Part of a small language model's weights.
Size: 14 layers, width 256, 4 heads of 64, MLP 1024 tanh GELU, vocabulary 8014, 15.3M parameters.
Architecture: LayerNorm before each block, learned positions, biases, untied embeddings.
Training: a variant of Muon for these matrices, 332M tokens, 10132 steps.
MLP neurons of a small language model. Each row is named by its layer, matrix (up: input weights; down: output weights) and neuron, and shows model dimensions 32-95. Each number is 128 + 24 x the weight over its row's rms, rounded and kept within 0 to 255.
Before each neuron's rows, "fires in" lists the words (lower case) most often at its 100 highest values on Wikipedia text that the model never trained on. A number after a token or word is its count.

fires in: "his" 24, "her" 20, "player" 6, "2021" 5, "medal" 4
L3.up846 [105 149 153 180 119 134  99 113 107 116 127 112 140 125  97 128 150 136 151  96 100 163 132 117  81 147 123 136 141 101 133 110 106  98 151 107 130  86 140 124 114 123  95 110 123 105 163  92 125 149 172 150 130 149 171 134  97 117 130 120 141 151 130 136]
L3.down846 [ 85 158 155 172 154 117  79 104  92 113 105 128 150 128 171 153 128 167 148 151 100 108 138  81  91  91 150 128 157 106 139 139 102 131  87  86 110 146 100 138  86  92 125  97  83  93 132 123 164 128 154 139 181 142  96  91 134 101 114 124 128  84 130 138]

fires in: "is" 52, "was" 12, "also" 8, "has" 8
L11.up17 [109 108 155 159 159  93 150 103 117 113 146 140 155 178 157 111 151 151 104 168 109 156 124  81 110 150 155 106 103 116 142 162 120 102 131 171 126 108 138 100 135 128  88 131 102 152 143 167 180 126 111 135 123 111 110 130 127 136 160 113 177 104  87  89]
L11.down17 [117 146 134 108 123 106 147 144 133 119 148 152 113 111 169  97 123 163 141 134  96 130 111  92 155 114 177 165 148 111 116 148 151  71 114  99 138 163 148 115 116 143 166 156 178  89 131 123 165 148 119  89 126 114 107 130  97 109 138 100 101 130 125 153]

fires in: "is" 34, "was" 18, "born" 7, "relief" 5
L2.up180 [143 103 135 107 106 121 158  78 149 102 147 155 154 152  99 139 125 125 106 184 119 113 121 129 113 140 151 137 134 107 118 164  70 120 136  97 125 166 141 134 159  98 129 159 147 150 118 113 140 134 131 124 129 151 123 112 153 130 126 157 127  88 126 132]
L2.down180 [157 159 100 140  86 137 120 115 152 124 165 186 169 152 110 115  63 138  92 121 115 136 137 136 150 152 139 152 188 138  91 152 109 122  98 133 117 137 140 121 109 124 136 137 189 139 135 154 115 106 124 118 121 125  69 119  97 137 116  77 106 115 107 153]

fires in: "a" 35, "by" 11, "the" 10, "lieutenant" 7
L11.up614 [138 102 196 110 160  74  96 110 120 126 143 112 139 145 125 121 144 144  80 117 158 106 143 140 148 127 160 131 132 136 132 136 124 162 112 129 129 122 186 121 135 164 119 116 109 146 170 147  86 134  91 127 168 183 167  65 126 122 112 132 152 106 125 112]
L11.down614 [137 196  97 139 148 133  87  84 138 125 148 149 135 137 142  92 114 120 129 111 151 134 109 110 141 147 138 136 131 142 146 122 147 110  76 135  74 141 144 156 136 151 114 152 118 123 131 143  18 164 125 167 188 114 131 115 145  97 138 139 137 111  90 120]

fires in: "of" 55, "from" 6, "amtrak" 5, "income" 4
L5.up1013 [133 133 139 141 113 131 153 150 102 138 133 138  97 146 152 146 162  83 135 109 111 135  99 149 135 114 132  93 125 129 129 137 159 103 135 160 120 118 100 130 142 181 139 149 117 123 130  92 122 130 133 188 135 133 119 106 133  94 164 144 121 125 175 154]
L5.down1013 [147 155 125 127  82 137 129 138 120 117 100 109 105 102  96 136 135  82 153 137 133  76 159  95 137  98 210 149 142 159 110 171 117 132 120 102 117 151 137 116 119 168  57 151 126 140  99 110  82 167 117 115 102 145  80 121  91 137 148 127 107 142 130 119]

fires in: "an" 53, "received" 4
L11.up916 [156 118 122  66 113 127 188 160  96 134  85 104 109 124  91 154 171 135  91 150 124 136 150 127  86 128 144 144 143 171 170 127 152 144 163 135 117  95  99 104  98 143 153 135 138 121 111 132  85 116  73 139 125 124 127 140 112 156 131 124 177  92 155 178]
L11.down916 [116 156 129 115 157 144 130 101 110 139 163 111 134 141 153 106 126 134 144 124 130 141 136 131 105 131 106  87 126 140 140 130 129 203 149 120 134 155  93 141 176 134 123 104 108 127 121 171  71 121  98 173 154 147 113 121 128  81 121 117 126 158 185 178]

fires in: "to" 38, "at" 24, "of" 19, "into" 9
L11.up845 [159 154 114 121  89  76 142 126 166 123 111 158 110 120 123 149 145 146 105 118 129 146 109  95 134 106 174 127  85 114 132 122  94 165  67  96 108 143 175 128 114 112 130  87 115 100 132 116 101 122 123 138 145 156 117 156 110 114 179 155 118 164 158 160]
L11.down845 [116 130 124 104 113  47  91 103 120 125 115  59  98 115 127 113 171 113 127 102 148 139 106 150 138 118 143 112 111 124 105 101 119 119 136 133 141 109 152 148 160 144  99 117 160 133 152  77  79 175 125 176 129 154  72 112 166 179 131 122 133 142 144 147]

fires in: "is" 17, "was" 17, "are" 12, "were" 6, "became" 5
L10.up942 [132 115  95  95 124  94 163 108 142 118 111 145 147 146 133 122 168 143 163 137 150 114 136 115 117 119 134 204 136 119  82 132 144 132  62  70 153 139 100 105 103 110 136 142 117 134 139 168 158 136 154  97 133 105 145 128 103 136 121 134 162 119  59 154]
L10.down942 [146 102 166 155 128 133 127 136  81  95 172 114 153 169 123 125 144 141 154 135 122 111 127 126 169 101 111 114 167 131  69 143  85 101 112 156 104 112 107  64 114 157 139 118 126 132 148 179 170 151 142  81 133 133 150 135 133  80 109 115 110 137  80 125]

fires in: "of" 29, "to" 13, "near" 8, "and" 8, "in" 8, "all" 6
L6.up968 [127 131 127 112 148 101 123 126 146 153 111 126 158 122 147 102 123 135 131 137  91  99 139 112 124 154  97 124 108 105 139 101 143 116 100 128 106 132 105 147 115 105 149 129 125 108 108 147 123 147 116 125 124 119 171 112 170 143 105 126 141 158  99  89]
L6.down968 [108 105 170 140 146 135 140 126  89 115 163 135 138 163 119 175 145 122 128 145 151 134 184 156 143 121 145 106 107 113 113 150  84 158 125 121 136 127 115 127 142 122 130 119 116  87 108 128 161 108 153 145 135 138 127 146 101  36 158 107 141 142 124 136]

fires in: "he" 17, "on" 14, "i" 12, "we" 6, "of" 5, "she" 4
L10.up453 [129 162 126 106 123 121 148 128 116 159 130 147 133 108 146 135 129 164 165 105 140 101  83 119 146 146 127 125  77 133 124 148 134 135  91 141 129  98  98 151 138 125 134 128 148 122 118 113 117 135 173 106 139 114 171 147 136  95 125 142 124 106 118 114]
L10.down453 [130 139 164 141 103 112 132 153 141 158 111 127 111 112 135 105 135 155 145 123  84 140  86 107 100 160 118 146 121 175 124 108 158  74 104 140 155 136 105 100 115 120 110 122 151 102  72 125 130 147 119 141 116 121 127 139 101 137 140 129 100 117 113 105]

fires in: "in" 47, "an" 36, "anomia" 7
L2.up139 [158 151 168 117 118 127 146 124 132 116 119 116 117 114 136 107 147 117 163 153 117 111 112 128 128 142 116 106 105 117 151 112 128  66 134 154 140  87 156 156 147 171 159 150 119 153 122 134 142 130  94 130 122 119 145 115 132 113 169 126  82  90 147 123]
L2.down139 [112 167 111 149 146 136 166  90 111  93 147 136 130 105 121  77 117 141 155 149 134 147 143 120 159 110 145 120 142 112 135 149 127 151 140 143 137 150  81 172 121  95 140 127 160  82 165 107  49 127 141 115 117 143 132  87 113 196  93 120 129 117 146 174]

fires in: "a" 62, "the" 16, "and" 7
L10.up816 [111 162 109 123 154 141 123 143 143 141 142 125  99 157 119 126 109 109 106 136  87 118  96  73 132 141 155  88  97 138 154 154  96  91 135 112 141 133 138 152 152 198 108 141 152 101 131 158 111 143 168 133  84 144 160  91 121 148  95 143  89 116  84 130]
L10.down816 [106 132 128 123 157 131 163 168 131 112 151 137 116 116 120 145 141 149 107 161 143 122 124 127 119 143  95 118 138 152 198 127 110  92 121 146 133 137 121  93 107 134 138 112 131 158 158 111 113  83 107  89 121 107 126 138 153 123 167 137 102 146 105  71]

fires in: "of" 65, "a" 7, "werner" 4
L6.up257 [124 148 125 102 104  79 107  97 116 111  68 157 133 130 103 112 157 139 133 126 145 110 140 162 169 107 135  84 169 136 135 149 129 117 143 165 115 118 145 123 154 147 156 111 167 129 117 142 118 132 118 106 118 140 120 100 144 105 138 137 126 124 106 150]
L6.down257 [127 146 147 154 157 136 149 132 138 141 149 129 157 123 130 114 183 138 154  92 172 113  85 115 120 111 130 145 130 138 160 116 147 143 119 144  75  99 124 121 125 132 135 100  59 106 129 158 170 165 136 135 110 120 149 118 171 128 123 178 126  94  85 126]

fires in: "in" 46, "1985" 8, "during" 5
L3.up939 [131 157 115 148  88 146  94 134 128  97 116 125 112 120 133 101 127 105 148 146 113 120 125 121  89 132 145 136 142  99 131 111 113 108 126 131 123 149 127 144 156 122 136 148 165 104  89 126 146 129 120  95  97 147 135  90 111 103 140 122  98 134 124 138]
L3.down939 [138 127 106 140 101 125 165  97 110 127 160 125  99 160 135 127  97  80 175 152 125 103  98 141 115 150 152 127 107 130 109 110  89 135 107 118 173 139  71 122 144  95 134 111 103 139 155 139  79 133 114 145 136 101 142 124 126 172 133 102  57 110 145 125]

fires in: "on" 75
L10.up67 [ 99 112 146 109 124  90 123  98 133 142 133  92 133  88 115 146  78 150 157 128 109 142 144 143 126 126 107 113 135 109 152  91 167 117  99 103 125 124 123 138 141 141 104 141 125 119 146 102 146 148 197 106 122 126 130 159 149 124 163 109 164 118 201  88]
L10.down67 [132 127 120 159 137 118 196 101 136 124 153 146 146  99 120 133  99 106 107  92 123 172 147 131 122 148 104 101 141 144 120 152 138 115 201 145 145 104  89 106  70 119  78 182 143  76  98 139 127 140 147  85 144 159 102 126 161 139 100 129 120 129 145 132]

fires in: "an" 27, "is" 15, "anomia" 7, "gf" 4, "became" 4, "ancestry" 4
L2.up123 [128  95 141 118  98  93 140 100 121 125 155 166  81 122 100 141 160 143 112 135 105 134  95 134 106 155 122  99 153 105 115 132 126 135 130 107 179 128 140 158 137 108 107 134 137 117 137 130 131 155 112 124 115 114 118 147  91 125 148 141 133 162 121 166]
L2.down123 [ 92 129 100 137 121  76 113  93 120 102 140 141 130 105 143 127 141 115  98  83 163 124 160 129 125 162 153 145 145 115 155 120 125 112 150 130 160 138 125 143 123 137 107 131 162  97 165 150 103 137  84 136 111 109 120 126 125 133 105  82 137 110 157 123]

fires in: "a" 17, "is" 17, "was" 9, "served" 6, "south" 6
L5.up589 [105  72 142 108 150 163 150  95 133 107 118 127 102 142 111 120 115 145 117 167  93 121 168 106 143 137 126 143 161 165 126 157  64 123 168 106  77 152 112 144 136 142 127 151 170 113 160 110 116 113 110 170 126 142  98  95 142 122 106 128 128 124 161  77]
L5.down589 [111 143  94  85 116 154 160 116 172 136  48 114 157 127 121  91 131 128 133  98 115 121 164 135 107 116  90 139 131 131 175 132 122 103 110 116 120 115 126 125 113 162 127 115 163 105 110  88 117 140 125 115 143 186  97  96 144 107 141  88 121  53 171 126]

fires in: "in" 52, "at" 6, "ship" 4, "during" 4
L3.up354 [143 132  99 146  51 124 118 131  91 147 106 110  86 153 124 128 130 110 145 141 114  77 174 131  95 108  89 144 148  99 108 140 104 113 158 112 162 146 121  97 114 107 146 108 104 131 103 155 120 121 162 104 114 161 103 125 140 128 122 152 106 153 153 139]
L3.down354 [117 138 139 165 106 110 133 101 129  98 110 124 128 132 164  97 106 106 141 166 102 118 174 115  61 135 177  76 145 112 141 142 126 100 128 118 181 131 148 123 146 108 133 115 129 148 122 103 102 135 140 116 115 160 145 154 122 141 113 137  85 126 128 119]

fires in: "as" 43, "like" 17, "called" 9, "than" 7, "named" 7, "website" 5
L4.up675 [140 111 151  92 155 126 153 123  88 134 143  79 136  73 124 153 142 172 159 116 144 108 109 141 116 164 165 139 129 135 132 130  94 143 142 137 157 138 140 106 125 101 140 120 121 126 112 149 149 137  86 122 147  98 132 105 149  87 177 113 146 113 144 158]
L4.down675 [186  94 118 156 143 119 153  91  86 134 133 143 124 105 139 176 118 123 117 127  89 143 166 134 140 153 106 149 142 151 139 140 138 139 136 104 137 114 126 147 138 174 190 131 124 116 141 115 128 147  92 124 110 160 114 139 152 136 127 149 113 139 119 156]

fires in: "have" 28, "had" 23, "has" 8, "of" 8, "was" 7, "be" 5
L4.up751 [160 129 165 124 181  90 115 143 122 104 120 101 124 109 127 128 136 134 136  81 140 159 110 107 139 129 103 134 109  95 122 157 125  61 160 158 102 104 144 137 122 175 134 109 145 114 125 115 132 134 116 181 121 110 163 158 143 100 188 113  87 135 149 145]
L4.down751 [ 99 137 150 142 129 124 119 129 113  94 137 108 146 128 115 138 169 146 153 149 159 150 138  98 141 123 134 135 107 126  98 130 111 120 140 156 138 131 104 104 147 112 114 164  90 168 170 196 143 131  79 156 139 131 103 173 108 135 109 138 188  84 111  70]

fires in: "are" 32, "were" 24, "was" 19, "is" 16, "be" 4
L5.up655 [120 120 126 129 163 111  96 140 114 100 162 113 137 107  84 111 166 161 133 136 120 172 109 112 133 148 118 126 177 147 125 125 116  91  94 155 136 106 113 123  70 183 159 148 141 130 146 135 128 159 152 139 127 162 157  90 144 149 129 105 121 136 121 153]
L5.down655 [155 106 123 116 167 126 140 183 113 105 132 141 122 132 105  91 135 133 157 153 163  90 157 102 145 156 113 154 127 120 101 148 109  95 162 118 114 142 121 142  85  91 158 144 147 151 117 171 186 139 115 103 129 138 169 164  86 165 133 119  88  91 165 138]

fires in: "as" 42, "including" 22, "like" 17, "named" 6, "include" 4
L3.up580 [121  80 116  90 145 146 154 107 122 124 123  90 149 100 187 119  89  96 133 136 138 150 148  95 162 146 144 135 128 118 125 100 138 143 135 150 131  76 130 125 135 122 142 133 127 123  96 139 117 129 112 137  89 151 141 131 105 107 159 115 161 103 112 179]
L3.down580 [158 105 117 130 128 135 155 106 121  87 133 135 162 127 150 122 114 115 150 126 129 140  95 156 123 130  73 120 152 126 103 132 117 103  93 149 105 117  92 130 150 144 145 126 125 126 122 151 141 109  94 173 118 170 109 113 143 109 111  96 110 105 159 137]

fires in: "an" 75, "answer" 4
L11.up37 [101  83 139  80 135 137 141 118 111 147 132 142 137 137  93 104 110 129 147 147  72  99  90 142 141 166 150  91 147 157 128 133 163 104 161 176 138 126  92 136 115 135 150 124 168  82 169  91 138 130 133 139 126 115 131 161 139 100 101 196 133 107 144 116]
L11.down37 [170 134 157 124 107 173 118 119 139 147 130 119 154 111  85 125  98 146 117 136  94  90 134 174 155 115 113 113 143 131 124 122 148 118 120 121 200 123 117 131 118  67 136 117 138 118 113 182  52 115 105 160 118 162 117 138 109 118 149 124 158 133 156 121]

fires in: "is" 37, "a" 29, "was" 11, "an" 4
L5.up1003 [134 129 142 130 152 110 148 107 113  83 120 142  87 123 127 141  97 118 100 131 152 111 116 125 102 123  82 142 133  72 177 171  88 123 166 160 113 153 174 144 139 157 103 145 171 115 163 119 129 161 165 101 123 164 109 149 104 158 158 129 111 124 116 136]
L5.down1003 [ 89 102 131 122 132 194 139  88 128 108 149 136 108 174  91 110 137 133  91 127  85 104 103 132 140 126 100  95 156 111 145 131 125 122 137 178 138 120 154 114 149 173 144 117 123 122 136 103 151 114 143  88 151 146 116 132 128 145 109 130 138 148 129 121]

fires in: "his" 25, "she" 20, "her" 17, "he" 14, "career" 4
L2.up203 [128 107 129 153 144  89 105 122  83 112 141 143 161  85 170 151 104 122 115  91 133 155 136 158 150 160 120 150 100 149 129 130 117 101 161 162 124 115 159 150  89 122 132 134 120 110 147 109 119 151 155  97 145 163 129 140 122 133 127 124 139 121 179 121]
L2.down203 [132 147 131 144 125 117 125 113 133 111 132 136 125  98 149 157 104 134 137 114 138 118 104 131 163 140 153 173 110 154 174 136  95 154 109 123 112 110 189 108 139 158 148 114  56 136  91 126 173 168 153 174 140 167 162 131 142 132 139 146 108 150 134 122]

fires in: "is" 45, "was" 30, "enemy" 4
L5.up756 [139 141 126 117 128 124 112 123 112  88 108 117 126 111 138 138 140 111  91 122 117 120 115  97 114 135 117 101  97 129 144 118  98 154 158 136 112 136 132 137 152 163 124 159 142 108 172 132 147 133 146 112 111 163  79 165 137  91 153 147 168 121 100 128]
L5.down756 [156 106 105 143 102 165 137  94 180 131 117 143 170  89 149 163 142 147  88 113 100  78 139 135 144 139 161 152 117 144 147 150 133 189 128 112 142 125 201 128 136 138  60 168 125 107  90 149 121 110 131 138 128 118 116 146 138 109  93 135 139 128 121 108]

fires in: "a" 94
L11.up104 [135 122 170 133 128 116 111 157 120 143 156 129 144 122 163 108 152 116 136 104 112  78 134 137 130  58 138 157  86 156 205 142 121 138 146 115 106 127 131 155 137 166 107 156 116 105 154 149 131  85 121 120 109 127 147  87 186 145 136 137 153 133 145 173]
L11.down104 [132 140 114 168 143 108  95 127 140 123 126  91 132 116 137 101 106 115 107 125 135 114  90 125 123 114 117 127  94 140 255  78  85 143 155  91 106 135 145 150 158 150 126 131 137 110 114 151 114 150 116  94  87 154 159 114 149 166 121 165 109  84 126 146]

fires in: "at" 93
L2.up103 [155 117 135 128 107 107  85 145 139 157 107 129 123 125 124 130 149 140 156 130  88 100 145 138  86 142 129 139 130  92 138 146 127 110 101  97 101 121 173 112 154 106 114 117 156 108  86 110  81  96 146 119 113 126  68 152 129 124  78 142 106 113 174 148]
L2.down103 [190 115 113 131 120 107  78 114 145 137 145  94  97 121 137  86 127 153 150 130 103 116 138 112  88 135 158  92 130 112 156 132 137 104 134 105 111 129 126 131 179  95 128 151 111 157 102 114  70 129 144 129 135 146 105 163 118 197  98 134 136  97 124  98]

fires in: "after" 27, "to" 25, "on" 9, "before" 5, "as" 4
L5.up278 [110 102 117 132 102 122 135 140  87 141 154 154 140 116 132 145 116 135 134 168 131 121 114  82 147 108  92 137 130  86 141 147 170 118  87 152 125 123 112 157 110 153  99 138 149 157 149 134  92 133 128 112 130 134 108 108 117  89 201 142 141 157 162 155]
L5.down278 [109 122 168 107 138 131 116 198 176 123 134 145 146 160  89 142 125 124 112 161 102 123  68 121 109 166 162 148 126 108 118 109 127 121 108 116 161 140 109 126 111 187 145 140 121 130 135 140 119 121 142 141 100 106 135  98 142 131 135 119 116 136 125 131]

fires in: "can" 19, "is" 11, "an" 10, "the" 6, "to" 5, "that" 5
L10.up941 [165 103 140  97 127  92 137 113 108  84 127 125 159 159  98 125 140 136 118 164 131 141 129 168 152 184 107  92 104 134 141 134 105  78 121 127 124 110 163 153 128 151 118 139 135 147 166 123  94 122 136 125  97 137 141 118  97 102 114 129 162 143 163 149]
L10.down941 [118  99 150 146 120  98 149 127 168 151 161 147 110 113 120  98 119 127  93 126 133 114 139 105 141  95 157 102 123 124 167 105 105  92 137 187 123 105 110  89 133 160 139 159 125  99 145 120 110 138 126 114 187 135  95 134 106 132 113 108 107 103 144 136]

fires in: "has" 58, "have" 16, "may" 11, "will" 6, "can" 4
L2.up899 [126 150 170 148 155  80 148 133 125 116 124  67 133 126 102 140  99 106 117 123 144 114 127 146 117 123 140 144 130 162 102  87 106  82 149 144 144 124 147 148 132 150 120 129 117 142 132  88 117 114 166 179 111 106 124 139 159 125 145 140 128 147 153 114]
L2.down899 [117 138 123 100 113 128 112 144 136  81  91  72 113 130 123 119 135 123  89 107  96 144 117  89 113 160 160 165 128 143 135 151 108  89 175 137 127 122 134 156 111 162 114 142 158 141 149 169  97 105 135 170 115 142 119 153 160 139 139 143 146 112 144 103]

fires in: "is" 25, "were" 14, "be" 12, "was" 11, "are" 6
L3.up943 [172 117 151 157 129 103 156 107 175 125 143 101 134  99 121 123 154 136 138  82 127 131  87 130 111 142  93 102 180 188 156 138  94  87  94 137 157  84 128 153 131 160 151 121  94 135 123 151 149 139 159 107 100 135 152 161 130 114 175 144 140 134  76 172]
L3.down943 [168 134 158 141 131 108 147 131 101 141 162 129 142 107 172 121 131 137 134 144 170 155 113 106 128 140 110 141 175 148 124 119 136  61 111  85 140 130 102 123 119 160 131 135 129 166 158 156 165 104 131 111 125 113 147 158 124 129 122 118 125 155 112 156]

fires in: "an" 43, "anomia" 7, "answer" 4, "consequence" 4
L11.up528 [104 127 109  97 144 150 153 135 143 111 116 115 153 123 109  85 125 140 129 104  98 121 131 137 122 135 147 109 100 145 180 190 151 125  96 127 135 107 142 152 122 148 113 142 168 118 105 137 148 163 120 109 117 133  50 156 101 152  86 158 138 161 112 104]
L11.down528 [ 81 121 110 149  60 143 124 102 148 127  76 123 100 149  90 160  92 122 101  89 110 128 106 136 141 130  97 146 143 142 108 175 143 103 115 151 162 135 152 108 144 107 127 135 109 108 106 138 152 177 124 124 109 136 131 188 115 103 142 166 139 166 103 104]

fires in: "two" 34, "one" 14, "ii" 7, "four" 5
L5.up583 [103 138 108 147 149 127 104 155 133 165 132 151 137 164 124 152 125 108 110 158 179  95 140 154 116 125 115 124 134 156 135 136 130 105 122 140 119 105 131 130 136 176 117 145 113 100 142 112 138 110 113 124 111 120 132 110 153 150 154 133 159 111 120 111]
L5.down583 [102 132 119 126 104 121 147 140  93 173 100  98 135  62 109 139 118 118  91 119 168 161 126  80 104 136 128 151 126 158 139 104 135 143  87 142 145 146 107 106 132 133 135 150  77 143 125 116 118 166 116 143 126 148 130 105 155 111 143 110 139 153  81 120]

fires in: "i" 23, "not" 17, "t" 14, "you" 13, "we" 7
L3.up578 [138 123 164 163 104 139 170 153 161 156 121 141 125 123 145 139 127 163 138 128 121  63 117 148 119 157 158 100  86 133 125 106 165  94 121 102 132 169 135 132 117  84 131 110 132 121 135 108 174 106 114 133 104 102 123 148 131 140  83  95 120 126 120 133]
L3.down578 [151 129 150 100 144 140 173 136 138 144 137 147 122 134 109 108 140 141 151 116 100  96 112 137 125 121 160  98 115 145 143  98 132 107 180 125 136 130  99 105  68 155 136 125 154 125  82 105 135 122 124 172 126 161 174 126 119 127 107 167 117  85 116 122]

fires in: "the" 18, "of" 15, "other" 6, "to" 6, "most" 5
L10.up474 [167 126 134 111 122 140 137  85 105 110  85  93 123 185 160 125 127 122 135 143 135 134  80 104 139 102 101 116 149 164 134 112 121 169 145 116 152 135 150 132 132 138 116 100  87 136 104 127 118 179  57 137  71 100 102  97 106 129 134 116 157 145 144 132]
L10.down474 [115 111 138 122 170 117 152 141 151 132 136 115 144 108 120 127 145 147  91 127 116 101 116  71 120  97 117 120 127 165 152 146 151 128  95 140 134 106 117 142 161 149 116 139 125 117 149 168 131 116 114 155 140  85 143 137 165 145  87 147  87  89 176 128]

fires in: "a" 69
L10.up190 [183 145 187 123 136 137  96 110 110 116 136 148 160 142 190 120 102 111 153 137 141 153  92 131 108 113 121 128 139 101 130 116 132 178  88  94 122 100 132 118 130 172 116 121 144  79 117 119 136 145 132 131 139 103 105 153 102 113 148 104 163 129  84 129]
L10.down190 [111 161 124 126 150 157 150 143 135 145  87 100 109 104 124 132 163 102 145  99 124 183 123 146 127 118  93 108  84 166 161 153 112  98 149 132 113 146 132  96 141 122  85 139 113  80 132 145 123 113 154 111 163 103  83 151 140 111 102 148 174 134 116 149]

fires in: "a" 24, "is" 23, "was" 9, "professional" 6, "the" 5, "an" 4
L5.up863 [ 91 108 106 105 140 131 145 131  73 122  91 175  98 175 144 136 132 157  58 117 111 101 117  98 182 123 135 131 147 141 132 143 122 110 136 175 106 110 149 143 107 159  81 150 149  92 161 154 136 114 131 132 103 151 121 126 118 121 134 126 129 146 147 100]
L5.down863 [ 99 124 128 116 142 135 139  69 122  96  79 125 103 157 175 123 141 142 140 124 130 111 130 126 129 147 137 137  93  87 129 118 112 188 139 136  97 117 156  98 135 122 119 181 106 136 145 128 145 106 126  94 147  84 109 107 124 105  99 119 134 143 134 101]

fires in: "of" 21, "to" 12, "career" 5, "later" 4, "months" 4, "from" 4
L10.up565 [151 134 153 132 143 155 154 174 117 152 134 107 106  89 128 143 164 146  94 119 108 104 159  85 166 100 138 108  69 112 145 134 113 104 121 140 124 140 156 151 136 102 138 152 130 194 143 130 131 120 157 117 143 150 146 132 113 115 155 146 143 129 130 154]
L10.down565 [167 110 107 138  93 128  83 117 133 164 140 171 123 121  87 108 121 169 136 159 117 156  97 134  84 134 151 119 151 123 138 104 103  83 127 111 121 142  99  96 135 125 112 137 152 107  86 149 101 144 101 133 164  88  94 107 148 129 168 127 128 122 111 153]

fires in: "of" 27, "the" 23, "at" 11, "from" 8, "an" 8
L11.up841 [139 130 142 124 127 147 131 141 113  93 144 122 139 138 128 141 136 130 125 127 118 151 142 114 139 111 124 120 113 156 145 142 125 107 171 124 135 127 149 106 166 120 180  86 136 115 102 140  65 126 158 141  96  93 180 114 106  96 132 122 161 130  94 134]
L11.down841 [164 134 135  95 147 110 156 126 138 165 114 145 135 103 150 104 139 137 141 200 131 132 129 116 102 140 124 131 109 107 134 114 149 135  83 144 121 126 110 148  95 139  54 136 119 138  94 180 124 147 100 157 151 144 121 157 115 155 115 135 126 122 117 147]

fires in: "that" 48, "have" 11, "most" 8, "had" 6, "year" 5
L4.up567 [127 109 153  94 130 122 113 127 148 131 134 144 122  94 123  80 148 177 119 119 147 134 112 119 132 110 124 140 142 117 148 108 150 120 122 174 114 138 143 155 146 150 139 112 121 126 143 143 147 159 118 164 134 142 129 119 177 112 166 164  97 116 107  91]
L4.down567 [160 141 107 138  86 121 120 154 133 138 101 111 118 109 137 131 169  98 137 106 141 108 119 135  67 117 150 161 129 135 145 140  84 173 170 128 113 180 145 150  84 115 117 143 126 122 109 137 122 171 146 142 108 131 118 104 130 116 126 144 150 126 106 124]

fires in: "have" 22, "has" 14, "not" 5, "never" 5, "since" 4
L10.up224 [181 152 121 113 167 143 155  96 126 125 138 116 153 132 100 110 138 118  70 158 139 115 116 112 134 168 144 131 131 123 133 115 104 115 124  88 131 128 143 162 129 152 115 102 139 116 157  77 124 115 111 116 102 114 139 128 167 139 120 106 183 143 105 125]
L10.down224 [105  99 132 135 126 146 179 131  99 115 126 114  97 139 165 118  96 128 104 110 130 127  89 135 120 158 147 142 103 101 127 145 136 131 151 147 121 150 107  86 105 173 109 125 116 115 163  96 171  87 171 117 152 154 133 189 174 115 109 128  98 134  94 126]

fires in: "a" 19, "its" 16, "as" 16, "s" 14, "the" 9, "became" 8
L11.up207 [127 158 152 117 101 112 121 121  98 144 143 154 180 136 143 131 101 128 101 155  99 134 100 166 152 124 136 169 141 144 180 105 115 125 123 118  89 133 151 130 186 132 121 171  86  98 136 133 144 158 139  87 117 114 138 167 107 150 168 108 149 100 118 180]
L11.down207 [127 147 123 126 115 150 116 135 120  96 100 114 131 168 110 174 108 131 117 169 154 133 108 154 142 130 123 122 111 134 233 130 113  75 146 131 126 155 207 121 129 147 129 173 131 140 145 132  65 128 148 100 115 110 140 124  94 140 164 142 150 146 122 136]

fires in: "to" 62, "were" 10
L6.up300 [154  99 121  95  94  97 119 115 115  63 145  98 133 170 170 141 198 152 135  98 145 112  96  70 112 112 127 141 129 141 172 128 132 103 126 154 128 150 162 170 138 117 120 106  99 149 133 137 115 160 132 125 130 134  94 139 101 137 143 122 100 128 112 108]
L6.down300 [105 126  86  84 124 138 109  98 181 154 134  88 123  69 120 151 139 124 115 125 123 118 146 162 119 154 152 145 133 172 113 103  97 134  94  87 119 169 145 167 174  99 121 125 123  85 140 107  90 137 122 159 121 149 138 149 164 128 141 142  72 141 127 109]

fires in: "on" 27, "as" 18, "it" 7
L6.up245 [161 127  95 124 108 123 125  89 118 173 133 118 149 125  69  86 141 122 123 159 122 142 151 134 136 163  89 115 111 124 129  97 142 134 122 107 160 161  94  96 147 112 117 151  99 120 125 108 113 159 137 148 145  92 143 149  98  92 160 140 121 133 113 100]
L6.down245 [143 113  94 135 116 136 125 122 122  94 132 130 128 132 174 131 105 115 115  95 162 152 113  79  92 152 113 115 142 101 113 146 152 115 107 126 139 132  86 126  63 157 161  90 142 160 137 152 129 147 174 134 137 123 152 126 125 132 110  97 114 140 124 126]